Part of a small language model's weights.
Size: width 160, 2 heads of 64, vocabulary 8192.
Architecture: RMSNorm before each block, rotary positions, no biases in attention or MLP, untied embeddings, capped logits.
Training: 148M tokens, 9028 steps.
MLP neurons of a small language model. Each row is named by its layer, matrix (gate and up: input weights) and neuron, and shows model dimensions 0-127. Each number is 128 + 24 x the weight over its row's rms, rounded and kept within 0 to 255. A neuron's up and down rows have the sign that makes its largest values positive.
Before each neuron's rows, "fires on" lists the tokens most often at its 100 highest values on Wikipedia text that the model never trained on.

fires on: ",", "==", " (", "===", " ===", " =="
L6.gate445 [170 127 154 117 121 120 161 166 109 123 130 113 158 137 110 159 117 159 116 144  68 137 134 145 151 142 184 126  91 142 151 102 139 126 143 127 132 128 152 121 102  93 142 141 122 160 108 129 170 147 138 124 152 169  75 145 138 134 132 124 132 140 121 104 163 109 139 142 160 104 158 119 117 125 141 132 114 121 150 101  95 155 118 187 111 106 111 145 107 124  94 166 168 104  86 112 145 110 148 127 156 162 170 140  92 118 133  95 111 122 126 115 104 107 145  98  94 127 131 112 135 156  90 170 141 140 157 147]
L6.up445 [114 135 172  90 124 178  93 134 143 109 119  92 134 148 166 113  96 130 107 126 128  87  97 114 118 128 143 142 139  87 162 127 149 123 129 109  78 132 114 117 134 123 154 115 123 136 152 128 100 144 146 118 111 136 105 158  85 122 161 132 112 120 139 125 135  79 102 126 111 132 116 128 134 142 181  72 150 148 143 149  84 109  70  93 147 102 140 175 105 116 143 114 161 133 128 112 104 158 116 161 118 145 141 111 103 148 108 155 159 120 153 147 138 113 158 146 143 113 170 164 154  93 111 157  90 144 122  95]

fires on: " |"
L6.gate230 [129  96 117 117 173 125 128 152 132  93 154 131 125  87 148 151  99 166 158 131 167 131 145 165 129 107 148 179  95 151 130 130 119 172 171 163 119 101 104 128 135 117 142 134 117 152 124 170 115 165 101 149 145 131  94 189  93 119 109 149 147  69 162  88 159 134 129 140 145  96 167 162 134 121 163 165 136 112 114 161 114 116  85 135 150 136 134 109 166 141 152 109 140 150 109 132 140 114 157 129 118 145 131 180  89 152 114 172 160 124 137 161 114 106 108 129 140 110 112 124 102 128 119 131 168 161 129 129]
L6.up230 [118  97  95  84 160 186 111 126  93 109 158 162 134  94 138 129 148 169 118 154 159 105 107 131 139 133 155 119 109 136 106 132  96 124 118 148  87  96 128 128 133 159 118  82  90 132 131 112 109 105 151 159 128 131  98 193 124 129 133  80  84 124 139  88 100 129 137 140 146  98 131 118 146 151 164 151 150 100 109 151 118 124 106  91 152 121  93 156 145 135 136 156 112 149 128 135 129 130 169 150 104 144 122 155 106 135 128 172 175 105 117 133 125 163 110 159 106 102 134 130 106 124 168 148 154 120 107 147]

fires on: ".", "==", "===", " =="
L4.gate313 [105 140 100 125 152 110  97 170 104 144 118 136 127 100 133  98  95  96  85 120 113 157  89 168 107 100 126 139  74 115 112 134 110 107 107 165 122 136 131 101 130 126  86 131 146 172 123 121 128 130 133 125 153 129  98  99 102 130 135  98 169 170  96  94  97 101 142 113 105 133 132 105  97 132 114 135 105 123 106 104 131  90  87 149 128 123 111 138 103 114  92 147 117  84 141 100  94 112  91 112 134 142 137 138  48 128 143 127 125 136 120  99 110 117 156 137 101 121  91 123 129  89 148 140 159 109 127 158]
L4.up313 [129 155 118  98 131 138 110 141  86 133 104 106 111 129 104 114 129  88 119 125 111 109  77 148 135 105  83 115 131  62 104 145 126 146 110 123 117 136 128 159 134 139 110 163 122 134 149 158 134 114 150 143 139 129 167 119 108 132 124 117 138 112  79 137 133 119 136 105 122 110 133 100  88 182 120 118 123 104 151 141  87 103 111 114 105  72 131 126  48 157  84 103 131  99  93 106  80 141 174 135 142 122 125 109 103 120 106 109 145 119 119 160 153  78  78 142 150 138 141 136 162 155 122  90 136 154  93 137]

fires on: " |", " ", "|"
L4.gate71 [ 64 102 116 118 135 147 121 144 122 102 110 112 146 115 130 144 121 148 137 152 155 104 159 136 154  90 152 139 152 135 127 108 151 206 190 135  93 168 108  62 156 112 163 133 129 158 134 148 108 119 127 137  94 106 122 149 129 131 104 141 110  94 160 140 135 142 106 100 156 112 131 161 129 115 161 126 135 143 106 149 136 140 138 131 143 124 130 146 165 146 125 136 134 130 100 123 143 113 157 197 151 144 132 167 128 162 142 184 127 109 151 142 163 159 127 106 126 110  91 102 119 124 120 131 154 130 132 165]
L4.up71 [ 75 101 166 141 142  99 137 137 148 106 152 126 153 134 103 142 117 148 110  84  86 139 142 146  92 121 159 131 132 146  83 117 128 130 165 122 131 149 197  63 101 130  76 125 143 113 130 160 127 127 159 120 137 123  96 153 158 114 107 137 128 138 162  81 148 147 159 151 160 118 143 140 147 114 130 164 153 122 149 163 178 135 125 132 115 113 142 100 127  91 168 151 114 133 126 135 113 133  82 138 114 139  99 183 130 127 111 151 141 148 140 126 133 154  93 151 173 151 133 121 127 133 121 132 150 119 147 155]

fires on: ",", "0", "8", "5", "7"
L4.gate628 [139 117 111 172 133 136 157 150 118 159  97 126 138 119 163 116 134 184 122 126 102 113 102 125 137 150 186 109 147 138 110 122 134 100 146 110 122 110 135 166 103 119 167 126 118 140 136 126 137 105 119 123 100 122 156 139 123 193 142 129 110 135 159 118 113 156 145 132 152 169 165 139 115 171 128 118 140 131 173 144 140 197 108 111 115 122 115 141  74 142 140 127 171 141 117 130 155 113 168 128  93 127 128 158  92 167 135 132 127 101 115  98 171 130 140 142 180 136 120 133 152 152 123 177 139 135  97 140]
L4.up628 [182 103 177 159 118 147 129 124 115 112 146 122 128  70 184 132 107 125 128 131 174  97 129  86 126 106 100 128  84 102 140 117 116 118 124 139 133  89  99 131 142 122 105 161  92 114 116 150 133 145 117 114 135 128 104  76 110 140 104 102 155 144 138 138 136 122 153 125  89 127 136 127  99 108 155 151 105 123 110 137 114 151 134 140 143 124 120 116 144 120 118 129  74 147 126 177  94 140 145 115 161 181 124 126 129 123 110 123 118 123 156 145 117 147 162 102 172 132 127 223 141  89 126 118 130 106 131 122]

fires on: "==", " ==", "==="
L6.gate568 [148 128  92 107 148 118 101 150 124  97 169 128 124 145 103 153 107 132 151 107 134 127 103 163 137 148 117 152  90 144 138 107 201  86 120 128 126 122  86 136 122 118 127 128 148 130 125 136 140 121 110 162 151 151 111 179 153 119 100 121 157 118 123 140 138 187 173 174 112 128 117 100 137 109  88 156 144 109 129  87 110  90 153 138  99 162 118 136  87 165 146  68 138  93 149 148 104  99 132 120 139 132 150 132  74 135 136 160 145  79 122 138 138  92 182 118 173 136 102 117  97 132 124 120 163 147 112 121]
L6.up568 [110 119 130 130 163 152  97  91 145  74 100 114 116 150 143 125 114 130 129 153 111 136 112 164 135 127 159 135 164 129 155 121 157 104 108 106 115 111  95 109 125 134 142  86 122 162 135 102 126 147 108 160 144 123 119 138  87 134 103  84 153 115 120 128 133 151 136 129 162 148 137 111  85 149  95  99 125 102 150  70 138 134 139 103 119 121 146 135  84 177  96  99 100 112 160 130 117 147 162 142 145  98 144 120  73 109 109 153 141 139 107  70 141  92 148 170 148 115  71 135 173 143 124 116 151 128 156 120]

fires on: "s", "1", ":", "hi"
L6.gate84 [110 130  95 128 131 172 125 168 126 135 169  95  92  93 144 145 128  93 131  97 143  92 101 118 144 134 142 133  87 204 180 110 128 127 109 150 161 110  72 107 149 111 137 106 113 129 121 143 100 101 127 127 121 147 137 121 128 128  96 168 115 111 146  92 102 167 144 119 141 136 184 117  82 168 113 133 118 128 157 133 123 163 102 138  95 126  97  94  92 128  84 147 123  81 133 124 133  95  85 126 141 136 124 102 129 120 135 110 126 101 153 134 130 144 111 121 143 109 176 109  96 145 160 103 130 158 154 155]
L6.up84 [158 200 106 170 112 124 142 118 176 100 125  99 125  86 130 122 138 116 144 138 156 163  73 119 112 140 101  94 107 121 117 138 128 116 132 122  96 118  87 134 147 111 173 153  84 122 111  96 132 143 153 163 157 104 115 119 171 132  93 135 125 160 118 112 130 146 154 133 145 122 111 155  85 117 124 163 167 142 141  98 160 141 135 146 113 126 116 123  87 110 122 138  96 136 123 126 130 142 135 142 137 144 171 135 136  84 124 148  84 159 113 121 150 120 147 116 138 121  44 127 143 146 122 122 109 141 143 120]

fires on: ":", " |", ".", "\n", "a"
L6.gate369 [111 166 141 112 127 170 121 125 147 158 155  99 125  86 118 119  95 109 167 185 135 126 144  84 158  96 116 133 145 142 130 109 108 122  99 114  73 132 152 133 150 170 104 146 159 167  98 113 138 126 129 150 113 135 138 135 106 134  76 133 145 126 139 118 118 116 143 137 152 116 179 168 136 124 117 126 147 111 110 100 146 113 125 109 119 106  85 120  84 129 155 177 142 156 114 133 151 171 102 119 135 116 130 141 133 178 141 154 140 151 158 117  99 161  81 178 152 150 148 142 135 116 139 155 131 145 106 117]
L6.up369 [ 79 103 131  95 143 153 129 135 136 114 155  82 119  77 117 125 119 136 149 135 108 132 112  98 136  99 123 174 179 112 166 185 128  90 129 129 129 132 120 161 118 149 166 138 131 162 134  97 138 132 106 134 124 117 137 146 150 119 134 118 132 138 155  86 124 108 174 131 132 105 126 143 159 153 112 143 150 142  97  91 143 151 100 116 137  85 121 124 118 159  96 168 136 108 133  77 122 152 118 120 134 138 100  99 142 126 128 132  83 116  95 105 108 165 121 181  99 116 115 142 146 101 182 118 117 157 116 141]

fires on: ",", "5", "6", "–", " which"
L4.gate396 [164 112 163 117 170 117 128 111 121 129  95 112  87  37 130 138 128 134 125 119  98 149 107 165 146 127 138 103 144 137 100 136 102 132 146 117 114 122  99 111 184 164 158 134 167 142 162 160 143 132 125 140 113 126 124 155 130 155 120 139 116 136 171 165 165 106 133 121 154 113 171 167 116 167 129 133 103 144 102 141 123 120 158 112 161  94 130 119 105 133 155 136 108 138 114 159 121 114 149 125 145 162 124 163 138 120 121 157 121 120 145  92  89 125 143 148 147 143 138 138 162 140 143 128 111  99 113 153]
L4.up396 [140 168 164 163 112 191 113 120 138 158  97 129 142 115 112 140  98 133  98 153  85 120 117 112 143  92 140 118 130 108 168 105 131  89 136 131 108  92  76 126 129 152 142 124  68 125 139 157 131 125 102 104 172 146  97 164 111 125  94 124 101 166 144 124 169 108  67 146 133 140 135 127 126 134 143 104 157 122 121 139 147 133 137 102 101 109 109 118 118  99 110 153 144 139 112 153 129 137 128 140 108 138 135 153  97 141 147  70 164 145 133 138 157 129 168 138 156 148 116 172 143 142 103 195 110 104 142 125]

fires on: ".", "|", ":", " |", "-", " Place"
L6.gate581 [120 186 171 101 172 144  96 117 134 117 132 132  96 114 158 122 142 154 134 173 120 120 112 141 104 138 152 147  86 114 147 120 110  97 103 111 112 143 109 152 167 137 139 142  96 139 140 125 150 137 106 168 127 153 130 114 107 145 113 133 159  83  84 124 145 155  97 122  88  93 148 128 133 183 128 148 152 149 129 130 108 161 104 145  95  94  96 110 133 167  95 142 163 161 142 126 147  98 139 116 163 110 126 105 116 183 143 126 144 151  92  91 140 145 113 141 152  66 128 123 131  99 116 107 113 175 150 166]
L6.up581 [165 130 125 143 153 134 148 139 122 128 132 130 138 129 108 123 109 144 139 116 123 162 166 122 124 158 115 100 126 162 170 147 117 162 128 161 142  98 175 141 129  99 146 135 111 166  85  67 155 127 158 137 121 103  91 115 142 125 163 150 151 125 134 118 127  91 129 131  89 120 111 130 122 156  84 124 149 170 123  86 131 205 102 189 111 111 134 137 110 102 129 165 135 132 146 126 111 141  89 106 149  99 112 148 134 118 133 120  92 163 127 120 121 131  71  99 116 141 126 112 104 126 130  99 150 142  92 144]

fires on: ".", " |", ")", ").", ",", "=="
L4.gate148 [190 138  85 139 149 125 150 140 104  81 152 124 160 100 131 168 148 149 134 171 131 128 113 116 153  73 135 153 100 178 130 156 110 158 157 135 141 103 107 134 187 105 132 121 159 147 129 108 125 126  91 120 148 144  60 154 172 135 164  98 122  95 127  66 141 152 120 130 105 110 163  91 139 117 172 137 123 124 118 146 114  94 146 145 125 136 129 149 128 111 120 100 126 159 106 105 105 121 142 120 159 156 158 149 125 148 116 133 172  99 161  99 123 158 121 137 131 143 115 110  97 119 149 135 173 157 104 125]
L4.up148 [163 101 126 128 134 159 101 121  92 107  91 134 123 117  99 149  73 129 123 146 107 136 129 154 184 146 123 123 138 120 157 131  88 151 145 162 139 138 127  93 142 111 136 125 138 129 121 128 102 103  76 108 134 120 156 164 139 137 126 111 154 123 143 118 119 169 135 121 132 120 139 114 114 126 221 120 138 110  92  72 133  52 151 115 145  83 110 103 139 126 129 123  90 126 118 146 139 131 118 136  95 148 167 132 114 147 134 134 139 121 164 131  98 164 113 135 127 149 120 170 130 146 137  96 125 136 105 118]

fires on: "1", "/", ":", "–"
L4.gate284 [115 122 120 104 130 117 139 120 154 122 156  92 142 125 101  85  97 150 103 113 175 149 115 134 145 151 145 133 126 158 187 141 144 144 109 125 139 115 126 102 156 117 108 139 148 150 126 124 115 132 141 104 109 118 136 104 162 168  93 139 201  98 145  95 150 134 106 117 131 125 147  96  95 154 112 170 155 115 128  98 147 155 126 143 132 127 115 121 120 139  61 122 133 120 137 113  79 135 213 148 148 103 123 151 155 141 125 122 138  75 147 127 131 159 107 139 139 140 152 130  86 106 122 142 133 190 115 123]
L4.up284 [106 143 137 148 116 155  85 133  97 134 114 157 115 118 146  77  85 106  61 100 128 101 108 138 118 190  85 124 116 121 112 124 115  96 129 132 143 136 157 129 130 126 133 141 141  98 161 127 162 160 112 142 149 139 153 123 125 136 124 148 118 121 123 136 148 137 191 111 145 125 138 140 148 146  53 113 155 148 141 113 160 102 130 119 133 124 178 144  88  98 131 132 126 153 153 125 126 124 132 123 127 130 120 125 121 143 107 162  98 104 125 167 102 129 129  85 120 138 104 120 133 122 101  94  73 149 115  96]